{
  "n_kv_head": 8,
  "d_mlp": 3072,
  "vocab_size": 16384,
  "rope_base": 1660.0,
  "rope_fraction": 1.0,
  "parallel_block": false,
  "init_std_down": 0.00532,
  "warmup_steps": 478,
  "decay_fraction": 0.618,
  "batch_tokens": [32768, 65536],
  "steps": 12123
}
MLP neurons of a small language model. Each row is named by its layer, matrix (down: output weights) and neuron, and shows model dimensions 480-671. Each number is 500 + 25 x the weight over its row's rms, rounded and kept within 0 to 999. Numbers have three digits each.
Before each neuron's rows, "raises" lists the tokens whose logits its output raises most directly, leaving later layers aside.

raises: " highest", " Best", " best", " most", " largest"
L2.down569:499526468489521532510527497461506489507470497513509523518491475528473437456503485519516504502529518478508472483477511508524468517562503543521470517485500513503454498514509523481443478509514515519513468459518524543503483517486538501505497527501521500522483494512489503520526518507458444491501456476480464429482496510473450490543495520513539465547547522477494532509479473495543521488534532496475478511513524524505533495531503538502505486500485512523516471526474470513525484489515475477484521513489489509489521517441482460514503523488481485508551467504493494485500505495495502566

raises: "val", "au", "aux", "let", "ch"
L2.down1498:485511543542542508513477487491536478491465464464499498436479427493487517520450460515526471490484500447532504540514516492497449531467505478500564516441507529482530480521500512494528448476482480495506447525468462513485492504450516517496521501464527500499449504510469496493479486498491541509475504507513499474504491484516480489515508494477522521503517515503508491507473459518523511493468519492543453515516483534510519474486472499513445489518498489489524482506484460484485483556484526519490498455509494509508490523468504507483511536502480523480504571508450527520517492459517462543

raises: "ender", "ricks", "ables", "ension", "rick"
L2.down1115:447522494534468458468489497476470489529454534511542491470508449534523483500476466506475513455524522538492490549480538491500460494533510474491503517499474525500466537478496491534519490495530508504484458508491519496486500527473478527492463458559486507505510439499414495515510478483481467522510501456504502597518478521490511521512540479499478482512522497512479500505494558543522501511514499480499508503507501497481517457455468459535456505540540510520544448500530484488513473475491478506497479508474556517508476493516496497497490546506482514453502489509482510472478523494515478482

raises: "ial", "alty", "pers", "ium", " Majority"
L2.down972:521475484509491494471525533480475481500522441511506475501517557475488502503430510523499487460493468553464547542470520476504439470472478482506487468502487456520519488516477485489488496502467584530520476533494483483501538475511473504497472455523507470508514527497494537497462512490517519497495498502466511494483469499481506560532489526497497542496473536524495496517497524516486557489480496492467485482513505469549501478518485498476563506477488522482543499454516502509472525496549502468515488513517519529466531493461463498449478512497493505522523497496505502483485506463513545546

raises: ").\n\n", " .\n\n", ";\n", ").\n", ")\n\n"
L2.down2572:517516506538496526527529481498501482474479484432537504470468477483500483537543466524527422512462457526513446495484510497483491496466490494479517559509483498467480460524490487501469440511500491459507484508508533521527551498468533438432479521519492508493527489505499510482487522542468509529498482492475475497507485522488505450507501496488556518528520509497490506457489524499500522570503485501460510464470494510494488533520500467504493501496484509511545538489503483490468492488506480496539527494476466488496536520500505497513508517498505504489510522532482475462520497504522476520

raises: "arp", "ope", "op", "ide", "mark"
L2.down2879:559546487531486474541501502488496516502487499471490530505479496507507471493512508515520466492514499477513524510500540529478534505471496510489511565452488479441494467501494506499497467490489464504515512574498504497576467516537487514480488465523527552472512495512495519532493543507510464501513437506502507502532465446545528493513507512484486502500494511477477529527515521506482468513516486466461533503497511505532473515480499481544501518504519466533516508519528482526497484458479526533477508485487522484473512495476515503502518484432485538483475551540542498494484527520512526483

raises: "D", "The", ".", "C", "H"
L2.down613:524520455458497465492467436496505495483462485484519504494509452503438473500525512539517530499505533510485507501493472510495492469504503500516483473490514479543476509497494516475496545500514520525509475487534486506424510463485491457499515465516454473519448602506476468482519501535483490545509484509531470500508537534537517522515541508539517486510515540495481474521479474526570527483459472485502493518496509468477509483494531473490511474495490516500506463523510502524497504465488485542487514511509483486468495478493474490523526492562521466497482492503421506483532513555506498512

raises: "aged", "age", "ate", "the", "ita"
L2.down2735:505511525507471526450521514523502509489530490508434481476498512529491520567552476543505493561493510552485483537538488518478522483506456491490492486472492517471509484515466531500503490552519476511461489533508506454497456489526506504475491528476556497508492544488506506493481481503478528488482486511479453493506497472485462488516505486474464478479485511499505519504460497475482462512499535467452509509507525494489491530513514491507486490468518518499547510508500496512499508476535450526500504501501541486561556489518510532502507541504477497516531499502510470465523481516482505524